{
  "n_kv_head": 5,
  "norm_place": "pre",
  "parallel_block": true,
  "init_std_down": 0.0,
  "lr": 0.00223
}
MLP neurons of a small language model. Each row is named by its layer, matrix (down: output weights) and neuron, and shows model dimensions 0-159. Each number is 128 + 24 x the weight over its row's rms, rounded and kept within 0 to 255. Numbers have three digits each.
After each neuron's rows, "fires before" lists the tokens most often just after its 100 highest values on Wikipedia text that the model never trained on.

L4.down269:137158135170125138131147074123128113129099115150090163111109085097149070111186125120139156114171096136167127100138073113147115147105136129126136100121073153117127106100117116142096136081130080107125120147142153118123129134123138134185165120121121140163057130138145108152129093144180137100137091161138130125141150110126119117099155118169108131101130161168111143148136091157117121153137123153118107109143148132105126130114153138178132100096113111137174147137114135139136100137140121
fires before: "-", "s", "\n"

L3.down47:134121082089121135108142162119122157146149141124125150122148167120155132147135126145132096152129122155180164124110106116105161103147128128103136128117100137137095130167116096175109100109075138094170113139132098118151122143167062151115145128114134128091091076156127095111104132125104094149119123098153129179125127138155167127154144126123155123148117124185151121135072165142138131100113118138180149139115109110139135116163124094105169129143146079134143097103116140095157098121116143
fires before: "=", "\n\n"

L6.down423:124147099140141121113150133101105126140130136133136120126122119111135218151107149173114118161102130146186116098128129088129150126084115112148111087152143097138144101164148130149152140128115113149156128149142133160108141164106118104160101131140145167141103137130085169134144117101115150119125126097113144082121117111163128163102150126134153157092172098127109059149097114124119133121154100127128116167172103156113116089157121101118083103144108118158137138162155107131110093138116086
fires before: "=", " =", "\n\n"

L3.down499:145124119123104117096127178124117156140142176132173110078106068113091121136111121136147117105149114120169110060112140162179085179107115153152133115136129144091152108121094131095135120125177135158117103134138120114209143121138135147144156132140142128107126153138122132116114143143150122060090142135080115143123138122171158108130088122140143120138131103120143151155108167123109130090136116138121117136118105101143137131139166130098132163124095081125143138135113106120133111168152129
fires before: "=", ":", " |"

L8.down286:132166097097114162104142134110148129122138092144124116158119150137106124170119119111149141135136115148162102106143159129147119134116163147163134168141137117112058191120144139133115141134113101133092121125111132105088120113122165120126123164139153144094067152115089100107151153093118095090179092126125078122152135086120119158116153080139130160128128094093133125162147155130127135099164140140104138113083128117144165158157144120146138101125114079147128089137097122144153151138145157
fires before: " |", ":", " (", "\n"

L3.down509:123131111157119142126092147100117103145126130165126159093125137099127119133156090125141118131162103105187135105091171125123153154134165148112128135117117142132142132130139144116131139146129135122126073127088134142125154140132126100117115135174109129114183115107131099160140117134126151102131114129176107136133221131093112072170134093203092146167136138118105103112159111135151128131136089120110129072136107160156129113077114136118139130119162094138110130130118140133108091118097146
fires before: "-", "reen", " the", "ro"

L6.down84:121134142134104134105123102124138154109125125109090191116160138141117143141146096128143124101093131129000117139144146121142124121128121159136158134134115132119118118119107147120156141115130125119134135132103157133110135120122122112106148150106119111137132130107115118114119116135121116137137139147120134135148127119126146138139124175117151123104117139136107133145136124144155129118127133128121121113121105130112162093144145145143106111130121207155125098111122155153125133152127162
fires before: "="

L4.down301:117132130115164117112152139122138120141130162106140083119133122100113148160144161094135114123121134127204119138133148112130135131139140107128143130135147136171102105110141142132112119160140140144141134165097143134151112095141183100057135156138134083105073112136135161120153135089125120120112154139107124137124127148143151159184132177147102139099104093136120136137124069126117111123171131109126127108151094129130136131128174132088086137155145127109137086103057076129093096143151112
fires before: ":", " in", " the", " on"

L10.down192:182150148136156103099157101096133135117141113177117125154115163174120141128130121165116142104138094065151189159139148104079101143130101130139143114142188119149179118156121097107105122126137176138116117139118085067100143136160102096091107131115164134108133141147114145132134135129148145126102060114157098141147137108135123112107137126120150149104145132149156150103147137096115116138123144072138123137102122098132162127121108137145113128154136108145109127112114122153141123139108071
fires before: " |", "."

L4.down205:165139131145117150182135101147098159144109126129116084124140111146182137113120121140104116130094120158058145183111147099104137137126141166143172132154179133117107135116101093133132137107132093109095136148092119130100154120167084130118153108134152078176137146149095101130123129112111161139085127110093089105137160146107133149105136123119098115136127117133137135091161113110128147153114138118126111101110116126129121118107129123120112119158078140183174104140129143149113150197120110
fires before: "-"

L9.down361:141134126117141100144166119116100128168135108109151116103131182088124164096103088140104136123178129120198161142108158140143141148169088127092109162085129106108153111105124166140124116142102120108122113137111103144103077112128115093156108108131091138123086107106181139127115161122145116117139145125170094148135164155113108155179130117138150091178135150118093131112146122120132150151084116137118136117123140124142109123077128145142118136102136132130109103142157133175170111163097128
fires before: " |", ".", "′"

L8.down161:110126102111172121106086165125123123169120157127163147116133126142099137108121157132132143110151146134135116114082133116121140133126136109112127132170152149128177144101138144186133113152107130145094157109156152109105143146128086125130126123118126100138066137159092166199125108124107131173146174131136126116111159149117113095163144062113125123118137090128139085123092060103144092160108145125096100106175170138097136145117160104121128145133135151127122161135132121116113134119092126
fires before: " |", "|", " ±", "\n", ";", " Champions"

L3.down315:157107146132090121156151120151096120062105125160123127111133165126156081103152144119107160128135116111134134083092120135136080119120137139152129172113128159149140135161111095146103089145155106105135119127141103128173123155128149115132177147099161116135108076113105120177095142141135142117148121125104116121129179144133113104102157116136141103162099131102146124135137108162140150127105132175121074125140112106125151154104145150147115145092091161173124088140135123089107139133149066
fires before: "-", "\n", "  "

L3.down520:176119120137119154133115147146170120120128113136124107140145107132113110085122129115152074134141123149149141147127168161123119124095095137117080142132150132120126092126140134176128103142129141085155148146133159119131094105150106108139123079117153139151103165179118146090141124142170157133094133146125121094119102120104119113124127150141139098118116048125144094167140169151133084128153106144137150129112113149166095138104190137147138115135182150126153094096079103084104128144136123
fires before: " |", ")", ".", ",", " to", "="

L6.down613:100102137090117117133152110153086148142127109101125095170130093130103087113173096146133147111124113152168120132107126081157086143121110143133099087146127125140192127130121117102153103117146152142160125124162073103105107144142122132143143132124150133084126146164100109116139142115145101112117164121134158147130123098148157117175109138108122085082121129153126132153134148120166127141124104123144149140076142083148137150146167133124167118122121090172170153150192151127132135115087135
fires before: "-", "|", "0", "er", "1", "2"

L9.down531:118107158106139111109152092136121134142114125125124142111105146150129087097164158131122127116077092123105165131104115088111125134155108155201151143120140129108120101114126110145103126098136119150151110128194171082108104116121153073155119161098153128100105163099146123167172143136106159081181120121112116148120133136146152120129155144138114083141166144137128127132148175090131128121124165142082152122133137107088107126140127154131123125134097111115110121140125197132124124123084125
fires before: "\n", ".", ",", "\n\n"

L9.down124:144110114127125116114116103139094144169150100174133189138180108134098104092134123195155132120131146148063157141137148099142139151155129134126128151117103114137134089110120097092124128122120127136137159165161140131110106119109079127114154159135092125162104106113113127166159101145144143080086113138107122124148090157114110146083121169161128123133110108115152130174149090174158135162112130119119130153120087131152119125158095096120139117101090077154131127129124153133134136122100140
fires before: " (", " |", "\n"

L4.down591:138147118130138131137122161125130163122144151082141125161142130127190132098128100087138165136176138167131125153108112147118060175130057159118084158116119096121104141146116169142143156158139136113150140105099140123103107094134126105081123144139161157131166106163090105120125149108116116120132116140140128119104127157081100103129133137169090136136093132105157095134140141124134157121144106125094126144136108119130169079143165094116173122113112138133167122147104127147088109147124106
fires before: "-", "ced"

L3.down41:105146153141115186134117146156119128139128097102155131139110143119105079140127128066121170140124150119120142123179124101130118122086089151126133113118131108149079127085153106144127135153061102103168189106151099145105147153126139121162120108150118101105118129162125126126140136096115096112114186142164144121147154137159102137092135100138155084115113163127141155123128127127103119141114102119127132162151099140143112097112098171171127128131141114118168156143101150094123142095119176
fires before: "=", "."

L6.down451:134122128092133120130140138163097125105124151108112171109161141069182122082133159109154099104136129121000152121144124123109134151152150167116113148141152114138122142144121103142135132121128153099120101171107115135122136130128145156136145117126120089097123144118138154140171141160122117132125136088136133097131139131138142130127144148129133121099132145141148108146154133143109161081158132118122121109096153137114115084165072110120106131143106183120123120117116105153114123132081134
fires before: "=", ",", "s", ".", "ing"

L8.down226:134121169148091092132145114152104090133153102137132125168130120142153173105103140100117123087134139088158112075162112135147122172138126118135153160118134100144166146113161132120147130097118148159141117120178151115153111077117129120137152136123088098135148177123161127164153136098131177113148115141128103158095104096117090107081086115144119169110145129161129090076139150124138140109118154133112116126135132148105095159134147126115122125135095155126073152129077122101109162140140136
fires before: "/", ".", " m", " mi", " ft", "1"

L3.down180:100107155130085118076108119131095141154146109148148128110114132119126140155164088105146146106154154150171116140118151161111141114096110133148141118115097162113169123141086124157179123108125128145081099096101109155184160135158151124102107132117124159127163181156149077131155114123138113099108078128153135087110147139124162116135118168155141159144107144139111155154118126106067136133146120082138113112154124135119136165138160111142110165119123121125074095125125134098130138112128101
fires before: "=", " =", "y"

L10.down498:135139115107142128125092141155123145093126130052079205118108166138138151124103141109095106122135122100087100124165156127060102142126141093143118152086147163112086134147137150111129135148120177125173104110143140138170125115149132127138149147103124109123095130118161130138122075095114112130117126156130138145104160115152127145102131095140137131123116129141168143081143117136100105151110152128144100158135131153131131125112193112123153156127143165127145122105125102087146148104177129
fires before: "|", "-"

L6.down65:133147132152127130141156114099134125117127118145079178134136109144114107149127129133126117124122105131000117129119129140146119133135126149127147142105147134144123122138127145163147126117149134117142129112142128122117141144129130131139126114143112138135134119110134128100093125130127121156130150100116126125147124123109106113123125147127107119144131138119131118124140105128104133114124143145127131143131136170130138131124123137167134124147121162132131126114116135129126139113115136
fires before: "="

L4.down478:106119134124141143116154154152126135135149191158141136104117109121137162130148078162156112100136130116069104134174120126155132125128146065111127154146139125127141134139119100151139105145114110137150086141120151152149113111124112163138141113123154170117133147120186108085140136102095091073131119096133149097136106106162094129110121069107161116149117127148148158098140150109142131099136096093162120098132102133152142138117162120083086130113135190096107095140155143125111151161125113
fires before: "\n", "\n\n"

L8.down486:127135099093123094112087085145150121146123075161118115145101100088106144148152135201153134117123139151111146118136141088132093100149081124125149097122124106121113115135089157141118092109131135141140124108173188126126141150161124121137101130127109144111138148164108080127157165160106112097138094204118116122121127152104121146139110126115129111111112099095116124096133121148149121160155121143112124146165139117108129110163158177095108128134157112140135132112127207135138129122148150
fires before: "=", ")", "–"

L3.down603:128110109161130140131141102084133142138151122091155097165117114111109185113108134135135131132116124159160140142159110113099119138155148106110083145079141085132167148125148146105155199126126133139126138130107120093130180087093128117154155116102078093113145108134118077119111119110165129141122131105179130175136127142146118132107097138166104138117085133143118148153090113134124148113106128133100120160116072110137144101156129119141151138132159090173129164115128144130121166109163089
fires before: "-", " |"

L3.down75:154118132175106136129109125124123192153137092122141100118079119118119155105103092157145157088146162104187100123114138158164069123166098122127138120126100153138128138119111116108125125095097141165112116142133117146205125143087110137123093143135147085140127139109145133126136124130095164119121110119131154113127118114085142148099131137140144100139111118125115114137125170155117184124066153159142141108158113125137143133135139117101126150090081107127147110122204125133107132146156123
fires before: "=", "y", " is", " =", " Die"

L6.down151:118161192130121091099139119110131144118141120114122114087162140155149096147133106147110138131128119081164148096140139124142137145130094109091119092152178120102169102117170137150130142112150169096095153116134113142116150151131106107125135108152131114124107120130154111166134109119118180115187127172107137108153164172105133132124099104095124156134169116091127123130114137146132071138151158143132162170121157135104115106094112107134116103131126099163131127163145134137106103110078070
fires before: "|", ")", "-"

L3.down406:138115136157110102140108131071140150123161144151111102095120128139130153118129044146099096126120110142101127109090133161134118101153134142156144187114131112112132139159137137165132119129147118126128141167089099110153142133119110087107129159152135134104140127147084127112119167132122105087136139112081110101161121057089123120144144170153125121121151113145124149134155126155130159092078123146150142135134071136134097170151141140160072119134133156144164095122109149161114115119126140
fires before: "-", "\n"

L3.down254:119115113137088114081083146125142109122102108097133134093109122156142054153155137158138181097112131119068131109118142137122127114084110179091104145131135149125127144134108170136125161106137113118119143169138144121110155153100144113098139147110106165110143098131105159158146087091157142099181117101121142141118151167165110088121097131142099129114138141151115134163126137159111145107119148171091152130161098093154108133131121152114116127090142156129163171115121136107140141125152145
fires before: ",", ".", " and", " to", "s", " by"

L4.down363:121141119123136110157169112130159086078120160177131095136119100134153109124096124134086134136110138151156090133137114135163138105142103076158124133116160152124136130138156143162136142091154115110128154143134136066120134103148140135128114138120116148144121153087175150146144122154169151142134108148128167126142120113120133154127117130110143096128125159151115087101152133093153108077152061123153105127132126120103118127103154124145080118144132115093163116180123089182111125137059127
fires before: "-", "|", "\n", "'", " (", ","

L4.down637:122123140181133137120143158098123133096146133131112109140092129150138144125119113147138087146109122128129112141094187124116127131174133130117180164105124165129109123115072135102120087115135113148105131106168159107084127141145141143100076119108145074141144143161138157127119134136062146142109095137138122164172125102109137148128118113113118133115164121147145096099145142118157082145140119120131112159141104123117142158139157116110088106127134150099178116155101125166109177181078120
fires before: "-", "\n"

L6.down562:113143098125119094133126137193122126105152132081110090165116084127120115111077095155081161120155166135122153126128134153111153089144109098128148101169176138098154128103159091134087174146170126135154130123117106172127112165142110100123137096129155149126109143148138112163121132109105169157095123121167103109123111145135147141127120132150117123183138151137132102122159112129134115162098120112178134130147123119101106115120074113138146125123106145174129112143171085113122141118124095
fires before: "|", " —", "MI"

L10.down524:165086110144123103110114117177170136159114098142141142149088146088116109133145100210115140117111124157110150145133125100149107109151108173161125116093146120127137102104130105147089076110095136142112100172145157141106134167117137098160126161161111166117178146151092102131131126137101121113120122126111163114110117135098094153136130149156134119112159112093109162094120128136163125128150148125106123149124128111108141133161143168090147109121148087118130139110144191092122115146120108
fires before: "\n", ")", "\n\n"

L10.down636:141116119106108138135115137120099116132144145124120114124116118136108207081128093133106131128159123140050159111142120128117122108121119114123150125153112139154137129130135104149140131149120142119164108121130113120085107125115113138142156116109116132119143139140120120100141124098140151146136129110120114155146159115114127129152117099121139144135128144154108114129152141144131082093105130111190151127118114135106114136136178110121116126099119255119127140107119104146149128115138088
fires before: "  ", "\n", " —", " 0", " 3", " 2"

L9.down208:152140136181160136130175144119113114148122147153125144125097136122146036131116036150111132155141159152137105102134152107152146066117125149169132169152108137135118122104126103178133166151116139142132116149116110091128133105119130096139114103124113147095128107134146134124159136104070113131096123107098088129153151099108128114112151115117133132161081152115182131126159101129124116147133143128113114136130147119155073165126102139155138115169110116134115128127117125128134130159126162
fires before: "-", "season", "mi", "\n", "ff"

L3.down553:129076156139143113142102106112093122149120062135120112083133148113157111164191115131082108154140123162134092084170115089127130108105141118139092119135150120152125130119143135119131121137126167137163146106194101161100138142115103113144100136181122164090114111190111164100150138185111108143125136116127103107140129154157085160100127125098129122136150126129124118125142136138107133144153152137144180141096082149138132127102122182134125110105143131123114122108111102116141121144136102
fires before: "="

L8.down577:179126144174110146129143112146117075151102127130120070075111154126146178114093142103076159130132128103133144109168122154101156120128123092147121108165138137120169162122172109098125166131151150171149137119107131112141103130138123152118125124164158142101146097116133151171153165102156121159154170113120123149089133077146130075118151109115099147113132136121114094124105110111134116156117151142101111122117152133129114091137191139134131133131136102150102118126135100095100086114132112
fires before: " |", ":", "\n", ")"

L10.down88:120139114158126161151148134142100106143078126129109153077132141128161083126134142158130092151148097129052098111133113109141096107146119132143130136136115115099136115114118127137135149128129133122143131176137163133136139150132146153141165095094124114145110100140180176130126093125129136136118127138159117125154077148106116189146173111124087141074070151102177131119124134134085135110121126153148132148142144137115128082083133133143116144120115165159117124064147131122115118103163093
fires before: " |", "/", " Star", "s", " ("

L4.down481:152110100143128118131117136086140110139142149153138074142155132140090165121102115115127137141111141166201129124131120109147072116137138181102141184135116160123116107180119097150136087133094121154108104140130119164136159095113142091148138073137112086121143101109136159116074135129132154139161120080136133110119134123109090143125157077100096121144111121144160117130179144143125103152114145108153126141067119142163119137128142140162127152080141127111119116156121119127153141137125155
fires before: "-", "S", ":", " |", ")", " 1"

L9.down385:119145097145142134128124114150115104105116144133082153130154112138140080143104142192127117132100120161123156078132158121103125112174153141150128124144128108086115134109129141105143103103095141164130148135132158132131125151157142107131126116154097152129119165176111127135168180129119150136136160131094153108122098104126094097133098112147126122086140101162074106141149171141152126130128142135088124176162094123087156099134113168126096083096107100150153136091079136105140105127161121
fires before: ")", "–", ","

L6.down591:150110111132134136123117157174108096192091143159112133110121103155107146130162161149136148109119185138089130156113161124112140106097145121095109091101117104114094100138130135163146134135122147110138107084137097137106107114157073156145136093099100128113130100120143115117120126138131080124120127159117135165158159142141143117137150145118127095141089103131131139159139140146157086086138104151145118106080109133126131099162170146101147198125112146123156119163111111096188120135114145
fires before: "=", "\n\n"

L3.down556:117113110094123111157095110132162111155143145121126124133167090154135093148171159075158091169081136117105097118129157141145146156088163150133123124134103106080103131088159149128117098120128135119140146131152109174100152114166138124120132082142156127151149165169108053129117119147101119116144132126150107148157092146126165114127099111095112145170114113133153108123096158154135105165142101117093165121118104122137127150113136103089107119167137126102120141135115161149115137153161137
fires before: " |", "nt", ":"

L6.down183:142114132150150109107129124152132134098102121100064212128171144129130125115112108140136138112111123160000150148137140093167131141135134153133140118140120157091110113122131154127126132119113107141112144139142157123123117140112137097094139164132137139122118112115099138124150096115161126135119145125114163098133125114127116133126128174153147138102127113122099109148143085159149142131128139144127123113143104167118151085130116147116104122137121151178112098140110124121150113116113179
fires before: "="

L8.down562:128139152120142100108143135096105112115167137149199073130170158094115160102135127128108119129129121069148120112165156086116117115147140103085120086163110125162168129168152119124083145161120117090122119135110142155130160103106098096104116111099143135166134112089144141125108113156138146164097129146164114136137161152126109098166118137119128110145143159121104105123112088107141116131088111148166069141159123159127129125116154162117124147100147163122157114128138130108145109164149150
fires before: ",", ")", " July", " January", " August", " March"

L4.down600:167110132123107131097122130168128110128174128131136181130096142096135131086167149110105114126099095142053124097154087103131102136126123160150095138105106158084113154147117156110104147146167125121148113152148140140154126131094152145165107145169125161100136082118122123127128086156162187130151139162129109168127109113138073144119122150121139117142101140111155132119095135151133159146116139146093136140117140120079115097147047137147147112114140130124127147125142106098121138112135142
fires before: "=", " by", " the"

L4.down231:108151115149103134146146105144118085101102152089134100081148108142122119091096119087107103157158102133097152124079157197100119143140128117172131142129141142093150105162137158141174112134121078086109136142135109124136123157137127117118138110134127086140130127137162097148152137147109154144125120106106108146151182128105116133164136148094120102138116137162155140121130160110119141116134163157144130150133126127126126126088223122083092142122087133113143116164101137150130117135140094
fires before: "=", "|", "-"

L3.down444:168111121136123101141140115117137126187152100139148155165123141123096146124117158118100124101100130157060129171162098144097155126127142144136127123183128131132118083135122113116099144130164128104160100090118097163090173124109079103139134108145101141107122155109089125124126135161149154149158146112142146129141120087114132161158117133145095157125117141106085126139106147117153108126138116150111146124080121118117132113123103146108116084170126163149137125114108148057144180138160166
fires before: "="

L9.down215:147077159127129116114137156127128133143109138105111117140121097113124147121114141126125130118164146070120146110105107146144135117141135104146159100158116161144142150114123113135112120094106102085101128131109123142117102094130112138111148122153155113104088103125163150167103158111138122155141145135098134140096150097138130178133141081111140144175113121109144106140142094119139098106129158095135145046147125121133129129113207192111158145103181185129178143129122107106154149105131147
fires before: "=", "t", "s"

L9.down238:102125111125130153155111097128140132135163163164172062165114127171126139117121136128155120129112129100183121143098118136136085117161154114100117147142186149127135141103129118124069160116148113125075142124123118127107119115138149115127146132108092120085185098133113076137131159146132115168144119109145101144123134097105128134178134106111159130153133109137097098156093105110119127125135119105121135176126066146112138155086157123120112132136146136145106119153147173117107149167125174
fires before: "-", "\n", ":", "="

L10.down633:087139143157120137152185127081104128102123122132149135114216125106132122156134126120089119122101090119173146120122112127153134160171138135141137169156134082110124170127137126139128134159147095151109111094065092138120124093136111107106150137164116156208077154080116129135098118101148112120129129114135122124172156125130119090133133127122140131122107147148164099090136114114164099138138150149140122131127140150120133145097115130125133092146116150097102151110088121128133109154159122
fires before: "|", ",", "."

L9.down176:126139181153105124118163116138134142139157118172125065142103111117123157133097079140135159086157156129141111108158139120146121114156129139146183136092119129135096121153136168065125127098184104124106090118142128162108078114175101118096113130198129138128109174156130144141089102152139127130170114111148145120155100120114084131118104130095169139146133086124089089121125112148117123116126118125144125158094100115124121142151151118159134128106134124119119143129139139142130134079150117
fires before: "W", "}", ":", "E", ")", "\n"

L9.down270:111091150142143143092150079130124152097124094096141130127154153104090150140137095183139141106094117155180149135172121080114088155130115128115172142134101128080143126149147135095111118150126095105135155092097132115148117161107120111123135110158137126147092132131153114129115150153132109102180124167142142161135128114140100106136087149095158137142136112118154164158171097142117094101155148109119142096120138093138126108148156104145132109119106081173103123149123174140157122127122173
fires before: ":", "-", "s"

L6.down428:120138135132144168094111153141120088173116124137129146121103147108128073111155105148137156111089119143153157134132121097178165138144120130131119123152118120127110083130118127123113137103138119105158140146183165163083079138109151156123131098138087113167106133095163120140163118130158160121098147140121180087109103150114105107112142115158175133124118152181132099141090126140151126125135121124099109121155112114106129148116080146141103080119140107129183156164119091110104155131093112
fires before: "s", ",", "\n", "An"

L3.down540:142114138165155086099125088107110120170123135135182115173117127116101139100124174104130127121134099113149132164152124127143137142138122133154131121164160115171118107141135119104130146111121100098109122135095118131106102128120120103117147089113064147114137169125109148134100139155155162134163122096186161131137148082145134166139179113148157173114154141121129123143150156110155138140152097156100099076116119117149123115104104125096082096153069155146106134124134132124076156118129115
fires before: "=", ":", "at"

L9.down618:133112129127105136116163101088132153116119119144153092138162153152116145135114149173127149119105092172141147174142168092098134131115124138103115167151147122132119157087117136094109141138208156109143101130158099164113113111117141112153108118163103124144108122098155108103139103134141109156139107122113088120162139152078146145128129176112121131141134068133103095145135115100144098095130097118167106171102103093110089158136183112150129111127084112142142122149159133143130140103136118
fires before: "1", "6", "2", "7", "4", "3"

L3.down463:160102154144131098147131142131149114122080053084153101127106126161107131088111101150173120170107131119145099138097168165139084127150119064157126131117149160152156130116108104105133109082091112151129153149081104118126121128140127101107134109139107132136099110139161156157092105115148119149129082102123111101166131148125160156129143126089122145125179164150138145152121146136131134122126139132106152132163104152126133129096167160130128096144146135159143124112177099150129112105134096
fires before: "s", " |", "or"

L3.down465:136117167100092116137133130143134153088104160122191140103145153098129162077129124136135100106154095117094142145128133138139126135091157146117117091107138138083147147129133121118124166127126122111147122151122145149164120136122116126125140145096141088139131157128148103111157104119102139060103116044099143097108146112152152116121137097102161143137155126111148132124138135133153135116148117166156137113170113113133166128120147127122120137152152194123122110091153102152097106160120048
fires before: "\n\n", " The", " In", " However"

L3.down605:103121119147173105157127125156127155137178091118095157134114170096115192087103131157133139136107145174101103118121116119111118147099103114102174129149116145147098126114147117114150142090160159107103125091145098103079118140136075159111109117102127108074145140145115171123115139133171108114125125097128110137127072138135111168119158149121139154185129110136122121160140134125144123140138116148166141118131113106102093125151087096114163126153107156108144142144134148152127165105119174
fires before: "=", "mir", "won"

L6.down52:145106130143187149101080130108127126144119175156159155119079116139181125139154134100118152117144145060106131156113151106115151106145144127133139161172136120121131111162134150122131108121125134097123115120154153115137127163127127132098139109107138138177123141113123106146124158152110114106106178103111118116116083157109115137051100139124173144180139120146103122131140121134132080129122121125103081105136150151083138189164113123135107122136103118147148105084138086114095135110122115
fires before: "s", "t", ",", "ad", "An", "a"

L4.down620:089134070172099082124127128132111149130147126138175093106146149127145168145130113132128151150150154141181104087143107158134071138120140129106137157109114122142107119137133125124147123136136070153113165161169134123107100108121135092116102092127104085101126092128137134121097142165154138104156108110112090157164096131125113096094136146095098158126125136123138117152161135166090140180118147157095123155117142134162139117106133116124118137108112066134141133154134144115148170177137132
fires before: "-"

L4.down416:143116117110112129137118147138116117118136163151152138154153153113179153116096136115109136123150122187126100125131187171125114194100123124128100092158119162164141114140149139088177148185147110125123135108140079114098114143132114098119149152164112108102173087088120152140157140071103095141103114134124118148098135162140110089122117120127113150150120133097145125125136143139126106065085148113160101145135120114124137097138132140077149155110137112135146128091125092129127131103120106
fires before: "-", "|", "ef"

L4.down167:114127106125163082150143154108117124112177138134149113119126134206138132125091153115130091116097146150097140130146140129167142114115147083107136165174119181121126147132126159111113126093137140126096131135106125136142134173176101146099152111161104142111171130123144116134150168106122111121100076101128164122123134137081142138116106150142133123134094106132111117108151132152137117086109081101158146127095110141123149124155181136142123116130122198114101113100075120124096130166139121
fires before: " |", " (", ":", ",", ")"

L6.down614:109110118106157116137088139145098147105125167135162141116113143130113123121155065135123115151127115139061077140106090159126108127119155219107168174107131138133116150103133100117118125113102142114090147117140133116147129110161159165131135105131123157112128094115156096130116133164068121121125152109153081141132103136116127147130118155125132130147110137166185123096150141152163091138137154127118146131134106165112096129094118104133108117169122126114148139096114161110153121182149126
fires before: "-", "\n"

L6.down288:132081143129105128147119117152107148138142109126083204155159123150144135111132112151128119124130135126000129148137111112142103134131129148139145160120140123129141149119098118094132131138135152123139105143143149099113128133105122131131119112126133108122143141101137138158125117110115117134108152104131130104122113139106141149114132113120147137127131136133108120102127113133126161134144125121135123148123116145135113131128083119126138146114125156126124146154140156109155151154114136
fires before: "=", "I", "."

L3.down505:129121135151122119122118150139149104090153147086148153141079135131145113115138131155151118124120142125137104111137145138096147104120159165090114151113124191140127140125122095149105102133126143143180175168093130164174112119129128103105107137097133116109149115115106119102128117079131150085093087129092136134142148149135122156154149115114118135143106104163133114162141076174167176128091120145134068101093120142149099134146175121158111149085114155169126124087111119144108107133155107
fires before: "-", " bronze", "icial", "at"

L10.down368:157097113163143114105081136148137101112119137142149086161134129116118096128156158197116087104179088163127128107096180121113174143123134116149161107157105131144135138138105145111122116138138148113131086117109118138112112148145115114108104116143111125107079139119150094139183139198146131117096153137120150101102128135137159146107104106125119115121164102122107134145065139115138134130169168138140128158129109112120108205116132141117124122113120125119139126095104173135158151094117130
fires before: "4", "1", "0", "8", "3"